{"head_dim": 128, "qk_norm": false, "init": "uniform"}
MLP neurons of a small language model. Each row is named by its layer, matrix (down: output weights) and neuron, and shows model dimensions 336-591. Each number is 500 + 40 x the weight over its row's rms, rounded and kept within 0 to 999. Numbers have three digits each. A neuron's up and down rows have the sign that makes its largest values positive.
After each neuron's rows, "fires before" lists the tokens most often just after its 100 highest values on Wikipedia text that the model never trained on. A number after a token or word is its count.

L5.down424:498499512549571487485491441521527457478496484463521466498489498493486480503516506504479462484509472546469561578531521471481452474545464482551543581463492535458534496465519579514489539514427456524497557520463528444504459524461506559490511533514493550525490536573520453450422450498515455505548509503476464518499508498530519476515575532495523495479545494535452561456522544509524564521468447517484533503511518471487490556475462411390544503544545494451541529527541458487489441426475484527515514504463441542469477522505573465548481500450555528499504479557522488479515513492511508488523500429420470518468507491539505529559442559619531547465539533461499506428578518532447547517484482432491526462488516574537448495464442485504577514510472548518454452501518499518490523582506493
fires before: "–" 37, ":" 9, "0" 7, "1" 7, " |" 5

L5.down548:543541531525496523525503574406457417463507418524564519500375459481480482586422481495417581520487437481607559497456473542535517517561511452445483486473513524462543496492476518468497431421500536534522498410489474495490504498465463481506493519472533468535554521479494510502477492485536510485518505582469500490492503455493419472432489506539484497511504471550519453487512491482430499490462538380461516528566475466506534612530505490480524497478498513516503517492483422493568494449525531487533481515452475471486514467476505570464456500491473554499482442503496559450546480490476494490439503478520552458490473535543485484483583578455502554482427390503464506549459525443533507499506423538470433477455436502484518493491583520489517464551569513511507535490527469505461585493455514
fires before: " " 33, " on" 9, " in" 7, "." 5, "22" 4

L5.down978:463536516503449477509486482472478530438488474500465492546476444497522518491508502455532500466545550567470473507534450544456557482503516523487488431478489511495393503402456513501464603523512468604563524533463441501481519509535531463493422540510462566497509561519466491497449528544444442538588469492457612490582526534498482473470470494532454479507522462521436564448496464515593480588438529496424486471481557457440446552528475447525526524583504571522480546488500441477523507490475529484470464457504495533500548475476539497514515474485496482566489511500462512461457535496506492481606491512540441472530455555545548482523524467548525488478571457446449518495542515506540535510564521532491547433463495409508503506497454439496501474484505501565491540461463478440517504535522491
fires before: " " 63

L5.down967:515496531459545522471481516548511449461459491434494473476453527539467491435525418451457461475529550529463520523492512466476461514549402574497521498492518530504493454473568456442408534510492510454492533571458523478509511521441457536462486541503530541501526503431458513541508448547492450513510501471429490437498427498465483499553412497514457481561464490472551560518567496536472509511507498492495549494501462523545496418470537488489565505511467479480504509494469415527498480459464475520514485507491518549502463482438415495484509476429511394500477493522481440515466597571472590550488484557525499529516534504569576449462467438486526500519506475446523550565413482526478546435529469540494431521473543537478486469544471542531528492458478491529454474525639473454558423502547514
fires before: " of" 39, " a" 6, " as" 4, " II" 4, " to" 4

L5.down797:498523545509500527445491449484544514497565426541504553539451527436511511507517482518432451508465480485478489439492542467463516562504476499438503517463546538481482510451477589470445484475455457474474573555450552509599486443502523518485473485485510576537480561465487594560515450496465471498535472498484472492499489519540524579551553483490452543502433516499549477492517469476497531452509479505467436459520504520526529509510521480487466436534497584444490516508506444521590522515454514472474511532473481527487492507578493529467426496466540484482482460417443456521479489492561517472502521494466505451516530460502464561513472495497438509550518509500501473524439531477519490530480517548530562521473525427539515501501543537489512520500500529527564453449525459496500521550521452
fires before: " in" 13, " by" 13, " on" 12, " as" 8, " to" 6, " for" 5

L5.down1717:541463496489509515520539514522583482555546549498414506551546524402465475523497504520502478443469466467467464460476513496457505563474470484517509491479531558489539525476473537477449565494503471515474478513494473505480546443546528518560567520502551502490578553465554560499459474420511514496468501487484457466523519527563473462456535501503515484453440568425498560518508566470485472504464471558535464474512549488501525542508423531528502536507493478519631495508457460457589518501552528589439515498500548506508491484528484538499491440492529492444484510519496499492536540486545523382548444556541482488500494546494490430510486556579448460444516490433531539506448549448534587437515479530515499495479462531481502510495536517470489473551502504513505556455436480517494466547499491
fires before: " |" 23, "-" 17, ":" 6, " -" 5, "\n" 4, "%" 4

L5.down1314:451463486486521439536427482524479522573534505486433522512494564494487455445540447483448539538467506507531538416496501472490516562439401442472525403471514513524438571437541439421465426454531522498465443460561525490470491498437519535539529489485510505529558437518483479520554513494495583542500494508504512449550436437422493488509473509478540484493429594507486486515526543545519479562485503501511570549489503495504474539458496481533512494447507511509445511446465545546416572498430486518491543528526516543495463526450484504490518459563457454494607484468523490483598467446544474437477550461560485516514483431467502470512559486484500496498503465498430485511519506533529476559503482479577474476539488522465545497464463460514491517481505491419523540518546558475489568499487489
fires before: " as" 20, " to" 18, " with" 8, " the" 8, " for" 6, "," 6

L5.down1298:516477513547536438481533467501557486475511499490531478499471541518510501547488523516533467519478409560492478496511500449469500508464493459519498492455476492489549434477469557455454507434528455552565554477512444560507524588512464528417493571451521439476462492522496472560521468463495492540491455471438515550427558504467529513566526492510557471495494451494541493507477572539465514492500497499510496513501521488467536507512474521431477457532434484501498474506477438475549586541474494553549499547529493500541470508509485487493483449594475499445581485552538542545552439511505535442453425553499478494521514549584523539516519484528533466489545455507433524512549530531476498561488481542498479558461521529452486523494540482469529442530524499469495485494499432543562506491416475
fires before: " |" 35, ";" 8, ")\n" 5, "0" 5, ":" 5, " |\n" 4

L5.down1634:472552466488491443535558515474445486451491481554501522410545481537512457482507435547472490461556584565502468547455556473489440503554495472500500591494459498554501536565407445486451534470547534477482473505450504595494521485509511502466463541549437472483436561537490500463437459542530475531526516416544561476461487486481479499420521397475485508513520507497492515494573556564531552510528526524502530540453585454529473434513502521481488521515493462588598448505584524521434459503491540514497506561568464531490524404524523494457468510508481495550422459462505489491540530474499472513505463502506495493455491457496445613523463451411554525458500497502573534437575500488521504414486534466430446502549493513467492506462473520547470468456514478474495482517510433478497495478450534
fires before: "1" 24, "0" 15, "2" 12, " " 4

L5.down426:508566483484484523532505473544454468533521510488409500482552531495522508545453439526491491556529488507440510539532573524505525509528447500503491490492545506528461570523545514458530501460505461513501520577505514505505497491483516507520541539473450502517492534485501534505513538486620489498554460510497538522495496524484512570505510601543503481510557457456538500499441487462561498496473499480493435549513524532418486495502517467541438495559462486511535512512490534511565448500489526521495479432453490513521429511565453520533534556444481460450453515527540478472555383519507502507467412468453489497482373472531515347521476499547507451507452533540514531445496473504488552490450485513508510578519484426528501455504562462466509517509517588597440502433527506530557514500473524
fires before: " |" 39, "." 14, " " 13, ")" 4

L5.down496:538502465538521455569426484525445479580514510462566561510437486463480484464566486510522434559497454478514494460484570467528475492512492544472536445543546445545523469495409407528520435509539479505553540453499483448528485463468547469512450511517485467488471572465555479535544465468460465485511451506540425492503559486509541539516482474499526554456580521505527454465443541546469492498532491441410540534527481527518448464515547458586478422500478501510481447470524460431483559543500521460477491424474513517577472476490491481528483537465512502477509488537526429499466509550534546489550500495518516501487431521557523526376489521509474523505418569466486485456482503492513488584490499472484564593524561486451515473569581475474495491444517517477499577491568562462501505404502447
fires before: " to" 45, " for" 5, " by" 5, " of" 4, " in" 4

L5.down1532:518512455476508562439492528451515527447522500494509471459551514544528542435426460478509518468505521540542478498475520497393535539469454437539527536446423550507540486517562552449441497566455493512487581524561502581504495522519538450503535501521510522441472477518436541483531460446491501470513514462471516482524487432511499501568505561568477519469479441470405426453492549480514445521472484566493522467473502505500456568533513483453548459511468554507475490505489511537597494455476518488492447490569505464429475536423552516418423478524470497501548495488535458427413587506516570556426514459501504500448440521441435518477479542488492420555504441554546563518504495516501460507547476554550484452523516457569513538535547524516536569488480511461435449438543466401526466569499490
fires before: " " 55, " |" 16, "0" 8

L5.down884:483479519523428500487601533439492457485508530479450476554505510535499539512517511515447489487526561529448479435495560440452499529435512504510500520535476573474490508526518486496592497427526440484526476380493496496532454501461467475490554465525474483519551454516466513519483503517511451556520521525476546472513510520431477468500499500477475466519521508522454514459487557470513551422477525443458507506470426463506520536529520517561468515484462391503485441507452498560524532521473507496483496526479486556515428475493477507565455462558480496543499452501489488457464466532524522497501470479488455538436518466500580512514576483513525527526472481391513549422579459471475461478496481486537463527546547540524560475508505484551499471421481491433510518523498489509450505539549460
fires before: " " 52, "0" 7, "1" 5, "6" 4

L5.down686:482524475454506490486470522564483552523496451590521549519540486527512517499509440499544550464490471477421564547459553481509510455457487493556491572545516536470486482386538405513533393529504504471490490482519514541489574540571462497532500514511489392483470501514510487563534495505485494538499490497478443512475533522481534512572506515454450543544457455512509469581523533510463545514497479540520495452508487496482488527500441474498493454469525481575487493545533528528525548476493458412571540485477553563436522527496483421502507434550512458471457532479534520507567535538483508467512458510491486465500526514480527532492503411509584595545570426496498472493492502560464531487428472446535461558449503535480457490427486492523480446485492516554488433449402495507579518485401524
fires before: " |" 54, "." 14, " " 8, "1" 5

L5.down258:531445528456526555446460563484488465507552499529485535557458496473497554491394466461544534512501559509420512586586585490497498568469505492519516504528528508498457514513536562467469462517555570523590572468545474485476461529490530498509456489429503492487491497445530531511476567512517581567477522431509480526522455475517465534460490506455539521504511496480499522510476464504540537437451444541491549415482502514470454541450416526459535512482483534494499547466509458563504529483470528530510496550426552505564495523481516519510504474495474457502470530524480446527529491563541519474404488595478503496518529540507538506494536557580509471491455544512508468456573563562484491489439499532531518520535489470563457569537500448526513452471507438477535488544507504477479428486509516
fires before: "%" 47, " |" 20, " |\n" 5, " km" 4, " g" 4

L5.down86:436562522541533571508521459493488515515544486550466492402495476515423540488524541445509504571452468517510567484541399528486496555534519461444539411452531492527498539520448525503476456563486504537562512521547533535516493516503529566500439481518510480447461513502526461526520526550502518461525533502491570555546497497534483518530549506448565552464488517550405513473506437484569430516527587503531546514473538524534493551476524535540490402435473572559583516502464520562530543468499474546501499466547517531535519547469525470544531521488458525482566483506493570577476518439459485428516489532593438506485438524455499499447510528459489506458525463461447549437535501454494487507509468453491501483499409480499536551535494479533524444490449468510499415487545543412453512546478492
fires before: " " 67, " of" 5, " a" 4

L5.down307:474497479451494511531510540504505567502509579526493480558563547547568509538546507452524522488500505490554492456478469518528488543472528469490554427518523565430541552428503446525454474637507465503533511501512500483492559538512481487515491472432471490469457490521452517455550463456562504499412391479548545475529484518514526488510606593474511431552492482515552469509538552483549542522492603480524468487501515461526487538520515488538528439443447491536499483503444390492510542463495549500571539485448488490512476504548500478528531511480531422502556475469502490508502439478473519505510475495571507493515520551480525487524395508486503411518483500527504465480393432550581475459513455504505452445436551515567510506555468451449531507501471480476550487420458473512568514474492470
fires before: " " 77

L5.down526:410577472545477480550489546479476489411536555484513532551464541447448493562592500470498470581532421493462460458510414517472491506527508516546495509555433565514560500492489521524494423563502475519523467455583563552451556476463516479477530462510499551423477523446555567475474503435490507502510453460507503489504515562489543560491509494425484429512442458540464406504498550517435576473445526497485487484528488511440529501501510493518492465454563483544504484527457512533605514481499507463513482499506542521508478518516474470515501487494549506444541566478481482463597525482514478464492422445508552495567483548470410500514602480402486490575555494471523546532591532509493530472540532517589545508507417448514419490479500492447475464552481532501527542505519547498522542527494576
fires before: " " 65

L5.down237:509551532462476534578501418528520530450479462504506481463501512478494494587423471496452491479448536436531430553444457492430476474482523490501442496488504552464552531568467514581516464443568442490486496582473516420484419528545530481446445484513503575493453512485411485490471523497486443557489454454498494470462513550564476475483464541438460561500521586484542511571505472523504576471467512599470485505390467409469511506500470481455526505503445553540467480568460580516555467459411454494499537507544484554457529434447506486492480451516482449491554539449486487442542487480528521517483427506509540549525493486489566573536503503488495450511497541472439502508449479497461532485533529500447491438470500533487512476454579517467449505486552520516460577524509451579515539511584468
fires before: " |" 42, "0" 9, "2" 5, "4" 4

L5.down1412:540517551490478503559498464532464398559506529465479460510506512510549539513538530483465510496521516505533481521550421495496423558476483481491530409499517504533454495586514496520444506526585521542477471470510491474473500443547500515490531549476504500450533475544543506471475517518481530507491552525451476510472465465502561519491560535476494478535539488488561539481489521551517454489519476502493474502548521475488486549460589496540588535507543444507477478530562492497479563508492477508460577560451551447508420479443410550513516555558535482497572536494512492458519502528463455521531433504456471591480479422566473502474453525504573538531454501541487484544502528482556449423545456445565516451462514524548510528406521520480532557444505528395541524472501508502449555462556446
fires before: " of" 26, " to" 10, " for" 6, "ons" 4, " and" 4, "ulum" 4

L5.down504:494499489501584522570555490499483512507501464537521501448510546484550526509437530461498504520475424473469531466485513550449516522466518551558537476503509491493514486472473512536546510426516480422550470541498536422424546503474509507545450531534539462514539560547511437517533466428499434502525518473537542489543425432479512522471516444486479562491531480485570434515523504503479489505506502487488535448495517447540498538539498457484530561534504541471476488492525449486507500487473503403467438520496547561524561491380588542490504494501458505450480586472493498443514461527528529449501513494480504458509498507530574566551487543458455478476449540458514508437484524460476489526565471517536527523427456429547543458422451544477560502529424469583488570504505459470473480467492514
fires before: " |" 55, " " 6, " H" 4

L5.down374:538539493525594497545456459520538486467413500519503492432517425459511535579469487507476534480500420438475512497538481443486498520473547517565507541515497547503478503539472501580505462491532507490502508488506531444482520497498464458466522469506478498489476481507449406475453510484560542483504490491565511510527506521498489538512466508447570499464426512470448529573489542427506464545475522471512579485540538418467514511450490488520508489508457577515448489478432506546492534522561474426531469468481516546465502448534498475498471490512457541488453468485471445480500454486477487517412571441577465488456449487474552501497477544620451503455477502633469491531464508529476476469479476544520477444488483515475603477487511550470551501526545532415540593517451504539456438503459508
fires before: " " 36, "," 18, "==\n" 7, "==\n\n" 4